python train.py --n_kv_head=8 --attn_scale=0.125 --bias="none" --warmup_steps=452 --batch_tokens=262144 --steps=3994
MLP neurons of a small language model. Each row is named by its layer, matrix (down: output weights) and neuron, and shows model dimensions 224-351. Each number is 50 + 15 x the weight over its row's rms, rounded and kept within 0 to 99. A neuron's up and down rows have the sign that makes its largest values positive.
After each neuron's rows, "fires before" lists the tokens most often just after its 100 highest values on Wikipedia text that the model never trained on.

L7.down1753:59 21 53 60 45 52 55 47 44 33 59 63 49 37 72 37 70 69 82 60 75 00 47 52 46 50 52 55 60 29 86 65 36 56 58 48 44 30 43 45 55 47 46 27 35 51 15 21 66 58 63 53 46 40 59 26 55 55 43 65 74 62 44 50 44 75 64 39 37 70 44 43 37 55 70 57 48 64 45 45 34 30 34 64 48 50 29 64 68 73 24 28 22 43 49 52 59 89 45 36 52 53 78 55 34 47 34 65 65 49 55 81 67 57 47 44 58 23 51 54 72 56 74 41 73 29 66 30
fires before: " |", "\n"

L7.down151:68 32 37 44 34 63 87 12 54 36 22 58 58 44 79 25 36 20 41 63 41 43 51 62 31 37 52 64 36 78 72 67 57 37 79 21 71 60 51 50 73 51 28 31 72 29 20 35 69 69 56 54 41 68 52 50 64 61 61 54 58 56 47 43 67 63 44 63 41 52 26 07 37 47 60 46 59 43 68 56 70 63 32 36 37 66 60 43 56 99 46 48 67 57 48 55 65 79 48 36 54 59 71 44 77 39 55 40 25 53 73 73 64 66 56 73 58 29 61 54 62 54 43 19 69 42 75 43
fires before: " of", " to", " in", " and", "."

L6.down27:58 49 46 53 54 45 66 55 50 39 71 65 27 40 55 57 40 40 53 34 64 36 43 57 75 49 51 51 60 34 99 46 26 67 45 31 54 66 74 46 37 36 60 64 59 56 42 52 21 52 00 64 69 33 48 57 48 57 50 51 53 46 57 49 31 51 52 39 26 48 32 41 51 53 22 59 73 32 65 62 50 43 56 32 44 61 51 46 85 60 89 47 33 74 40 38 57 37 49 41 46 66 32 55 45 41 39 68 47 46 43 49 48 53 68 53 47 54 47 60 15 58 39 52 56 27 41 32
fires before: "\n", "-", " He", " The"

L7.down1362:25 92 46 50 69 40 63 51 58 41 32 22 44 42 19 53 61 40 54 43 32 62 52 68 52 52 53 69 54 25 38 50 68 49 61 32 44 45 62 55 46 49 63 22 55 37 71 43 72 61 67 40 61 49 69 33 53 53 47 34 34 53 43 42 58 27 29 41 56 39 45 38 35 41 54 57 41 51 40 53 45 59 20 54 47 42 68 50 39 65 52 53 62 50 44 34 33 16 69 63 39 51 54 38 64 61 30 54 45 60 54 37 67 43 20 54 50 64 22 31 25 32 30 50 74 50 52 64
fires before: " |", "\n", " m", " ("

L6.down1776:97 36 41 62 33 46 64 46 56 43 76 26 47 43 45 42 57 35 23 48 31 42 42 29 58 41 67 49 29 45 37 56 43 48 44 46 40 44 58 64 66 52 48 40 56 62 66 44 41 75 60 41 50 71 53 12 52 41 52 49 39 51 30 34 71 41 52 13 61 67 50 17 77 44 50 48 65 49 40 39 30 51 70 63 49 62 36 64 58 35 60 52 20 41 35 45 49 40 38 34 36 50 49 74 66 35 23 52 48 54 65 33 57 67 66 63 73 67 52 89 91 67 72 48 51 55 56 50
fires before: " |", "s"

L7.down1265:21 65 67 63 54 52 47 65 55 51 51 58 47 49 40 57 43 33 26 61 57 74 67 92 32 44 47 50 37 66 53 54 45 47 54 24 45 30 53 64 22 50 52 43 78 40 47 52 09 42 44 47 42 36 50 64 54 38 36 43 65 46 50 48 53 47 51 52 88 24 51 46 43 33 31 57 49 55 47 34 36 53 52 58 36 32 62 53 38 21 49 61 54 67 43 64 45 60 29 52 50 29 63 61 77 63 34 42 88 52 49 68 45 60 56 48 63 25 32 36 43 44 54 63 53 52 32 44
fires before: " |", " /", ")", "."

L7.down2025:82 42 64 22 07 61 55 19 68 59 24 50 54 44 40 49 62 38 29 45 66 49 44 72 62 40 70 43 41 56 54 71 55 79 94 21 51 40 63 59 45 63 68 67 61 33 42 64 48 31 41 57 50 62 48 59 66 36 48 38 70 50 58 54 76 43 53 58 72 52 42 48 37 59 63 42 60 55 63 48 54 45 63 66 73 54 70 66 12 55 49 62 46 34 53 59 45 76 86 38 58 65 65 71 30 50 71 41 59 49 78 38 45 53 29 57 52 88 57 44 69 47 49 41 47 40 47 26
fires before: ",", ".", " and", " of", " in", " on"

L7.down1657:25 24 44 49 26 50 48 40 44 57 55 60 69 26 38 45 35 28 47 49 64 71 55 41 61 61 45 63 42 47 64 63 23 37 52 63 69 76 50 69 61 77 15 55 48 59 24 45 39 67 59 52 33 74 41 42 41 37 53 50 63 53 52 47 31 41 40 48 32 47 76 46 34 26 89 53 35 52 53 38 48 54 39 37 59 63 37 50 64 29 29 70 20 52 21 45 66 39 63 43 37 63 58 54 37 23 53 52 28 49 61 59 67 45 77 60 84 59 55 48 58 59 49 80 55 44 43 51
fires before: " |", ";", ".", "s", ")"

L6.down1370:48 64 90 58 59 31 41 63 49 79 38 64 44 58 53 86 37 43 87 48 80 35 61 35 67 59 33 41 45 62 54 47 54 51 31 52 63 63 40 34 66 47 65 47 44 52 70 42 13 31 46 22 36 57 64 86 34 61 85 62 70 34 33 71 38 33 61 39 41 63 38 53 58 47 42 48 33 46 62 47 59 34 24 38 43 71 73 32 79 49 39 49 79 14 69 48 34 65 42 36 38 60 58 68 51 47 85 52 57 75 39 60 62 46 40 35 33 59 43 44 41 48 74 30 49 31 47 58
fires before: " |", " the", ")"

L7.down247:77 78 64 62 90 58 49 54 55 29 43 68 24 64 49 45 46 50 57 31 87 49 46 52 60 85 22 46 66 69 76 40 61 41 49 17 80 59 29 47 48 45 46 45 39 31 66 50 40 53 23 61 26 59 47 30 35 48 63 31 55 47 72 42 58 69 53 55 43 54 50 41 79 49 37 60 51 64 48 63 58 79 68 28 45 58 86 67 64 62 60 53 46 47 29 50 33 47 82 46 53 58 43 39 33 57 68 60 66 51 40 59 52 52 50 32 52 48 34 50 79 36 46 55 69 68 40 66
fires before: "\n", " The", " He", " In"

L7.down611:35 99 53 47 35 72 59 17 46 59 41 69 51 68 45 57 36 40 73 57 57 57 74 57 52 67 43 39 51 47 98 27 36 57 37 23 63 61 46 43 33 61 25 49 43 28 65 39 29 53 14 70 48 62 56 71 40 50 39 55 81 48 50 51 44 76 34 51 49 76 42 35 40 64 10 67 40 65 42 57 44 42 56 31 46 64 76 49 64 56 71 50 57 54 36 34 33 64 52 51 62 64 43 61 44 62 58 54 72 66 51 70 43 26 48 59 64 41 57 40 74 40 52 40 41 52 41 55
fires before: "\n", " The", " In"

L6.down1624:22 66 45 68 27 38 36 37 37 38 32 43 72 40 40 35 50 57 45 57 59 56 69 40 60 27 51 50 64 52 32 41 33 47 80 56 47 50 47 52 41 31 48 52 61 62 55 77 20 78 44 49 35 42 11 23 62 74 48 58 53 28 36 72 36 40 79 51 52 82 71 54 55 67 63 48 49 15 60 40 53 67 54 66 58 43 36 37 37 69 56 33 32 31 23 44 37 70 49 34 46 36 46 29 58 41 30 51 34 58 34 49 70 27 59 61 61 81 68 47 60 57 61 54 51 38 45 50
fires before: " |", "s", ".", " in"

L6.down542:51 41 40 68 44 87 66 41 46 38 28 42 74 39 63 73 55 52 44 65 75 67 33 70 68 60 65 39 54 36 25 50 63 71 63 57 42 52 35 62 73 28 41 53 50 34 37 48 57 32 64 51 20 66 81 46 21 43 58 39 38 49 39 67 68 32 34 66 37 62 38 35 20 46 84 35 45 62 48 45 59 38 56 62 48 69 21 39 57 62 43 41 53 28 41 47 37 69 58 32 36 36 72 93 76 51 45 38 42 22 47 77 33 49 56 39 29 74 35 73 66 33 65 30 52 30 35 45
fires before: " |", ")", "."

L6.down425:73 57 62 22 72 62 37 54 46 31 30 43 68 41 61 31 68 66 39 47 36 53 67 87 58 68 68 30 58 52 56 73 55 55 59 45 28 47 49 42 43 29 57 49 52 74 30 42 38 11 27 31 52 66 83 39 31 62 50 74 38 63 36 43 42 36 36 49 49 61 43 51 45 53 42 44 48 56 52 55 74 37 40 64 41 39 74 51 38 55 48 55 56 56 54 54 54 40 26 30 59 55 73 67 81 60 35 57 50 55 70 56 62 38 37 50 40 41 25 75 53 59 49 53 46 60 56 45
fires before: " |", "M", "z"

L7.down662:35 72 76 55 28 40 50 41 48 65 36 53 67 28 44 47 66 59 48 57 64 14 45 70 44 59 66 54 60 29 42 36 46 58 36 34 54 38 57 48 47 48 64 46 46 22 25 46 54 59 52 49 59 72 44 75 50 46 56 46 62 55 83 32 53 60 55 33 32 47 47 39 48 30 54 50 87 60 50 48 52 35 44 38 52 40 50 35 54 41 41 47 28 33 49 58 66 65 71 46 54 49 32 18 32 52 74 72 54 67 91 34 54 43 51 54 39 56 25 26 77 32 34 43 49 38 69 66
fires before: " |", ".", ","

L6.down624:59 66 45 49 44 51 38 55 46 38 67 54 70 65 23 61 51 48 34 63 60 57 57 46 63 59 48 61 59 40 77 72 48 64 47 30 77 51 63 19 02 47 43 63 52 36 77 24 25 42 36 58 22 19 41 56 46 53 48 60 53 55 54 62 48 60 41 43 72 39 48 32 31 45 33 76 58 57 34 40 37 56 72 48 65 55 72 65 38 65 54 37 54 64 26 50 71 54 65 65 51 61 50 42 49 43 84 79 42 45 42 80 43 63 21 59 31 48 49 48 88 46 50 69 58 68 56 29
fires before: "\n", " He", " The", " It", " In"

L7.down152:06 67 59 78 53 76 54 62 66 33 14 73 63 32 57 71 40 30 47 61 69 52 54 62 50 30 26 48 55 35 52 41 49 36 43 17 83 33 50 36 30 40 34 45 69 42 60 61 42 51 75 36 37 67 54 32 31 40 47 39 42 59 59 72 39 66 65 61 68 37 65 43 40 44 46 65 72 75 42 46 38 40 59 20 40 54 61 28 49 33 73 65 73 42 49 42 32 26 55 56 50 58 57 80 51 50 38 59 70 60 43 53 58 65 77 40 50 21 39 22 62 58 42 47 75 27 69 61
fires before: " |", ".", "\n", " m"

L7.down69:17 86 50 54 49 41 65 74 39 42 60 44 63 40 32 47 35 41 52 53 66 68 44 48 71 58 66 49 41 43 54 47 86 49 68 51 56 51 58 41 35 36 37 41 43 58 30 64 35 54 68 44 40 52 59 60 31 46 45 53 66 81 77 11 27 34 52 47 35 43 56 52 61 52 67 36 42 51 42 56 38 52 43 51 57 33 67 29 41 79 58 49 51 53 66 56 61 53 48 53 70 48 75 34 45 52 46 46 79 51 98 11 50 41 68 42 72 51 63 56 34 53 73 61 42 60 64 63
fires before: " |", ")", " ("

L6.down135:27 43 71 50 44 50 59 76 67 56 66 50 76 43 61 59 35 58 52 50 64 44 50 46 50 39 44 44 56 48 36 54 58 55 34 52 61 32 66 51 89 57 63 53 50 45 38 39 25 56 75 92 37 47 39 35 27 53 97 49 64 40 21 57 58 41 66 31 60 39 62 35 67 60 55 44 99 46 67 49 64 51 50 45 39 41 48 23 99 58 63 49 55 59 42 13 52 32 71 74 49 39 66 99 38 55 33 64 59 48 53 42 24 56 41 50 64 55 79 51 58 37 96 37 61 30 56 26
fires before: " |", "."

L6.down867:57 56 21 39 45 49 39 47 59 17 30 53 75 32 28 44 49 46 44 37 54 62 58 54 65 79 90 54 60 53 68 59 48 71 65 56 68 65 61 38 45 51 62 18 67 55 69 39 41 30 51 31 23 34 44 20 27 31 45 42 44 53 75 53 45 47 30 72 77 50 56 56 31 39 42 71 75 22 76 48 65 72 67 79 42 49 60 54 48 40 57 66 52 77 44 52 57 51 15 73 51 32 62 57 58 56 50 41 85 49 32 54 41 61 58 46 65 36 47 81 61 17 44 46 50 37 48 51
fires before: " |", " m", " yards"

L7.down1474:62 47 56 42 48 47 62 39 51 66 27 83 52 38 16 52 47 30 32 88 62 84 48 39 41 54 49 52 58 40 72 45 58 51 60 61 61 63 36 48 89 44 25 57 33 22 53 35 43 62 51 57 51 47 32 49 77 64 54 63 29 54 60 75 80 64 52 57 27 34 49 37 54 62 18 53 51 74 45 57 23 77 31 46 46 46 51 60 87 54 42 44 63 75 36 43 77 41 94 41 27 49 67 35 57 50 10 53 56 45 65 54 56 46 58 64 39 56 70 53 53 60 43 39 68 52 41 57
fires before: " |", ")", "/", " positions"

L7.down939:48 57 80 51 40 70 55 46 45 63 37 35 69 47 28 45 70 28 39 34 66 46 68 40 34 24 52 76 40 77 65 45 33 49 52 32 58 48 44 48 56 57 49 52 29 36 46 54 57 32 53 50 52 50 56 58 48 54 50 70 56 88 65 16 63 24 40 60 44 26 61 46 46 42 65 74 41 44 37 55 28 67 32 34 52 44 45 47 48 44 27 33 11 56 32 37 61 36 37 75 42 41 70 29 37 45 49 33 41 56 43 60 53 70 48 56 51 43 24 57 63 39 26 47 45 32 63 59
fires before: " |", "|", "s", ","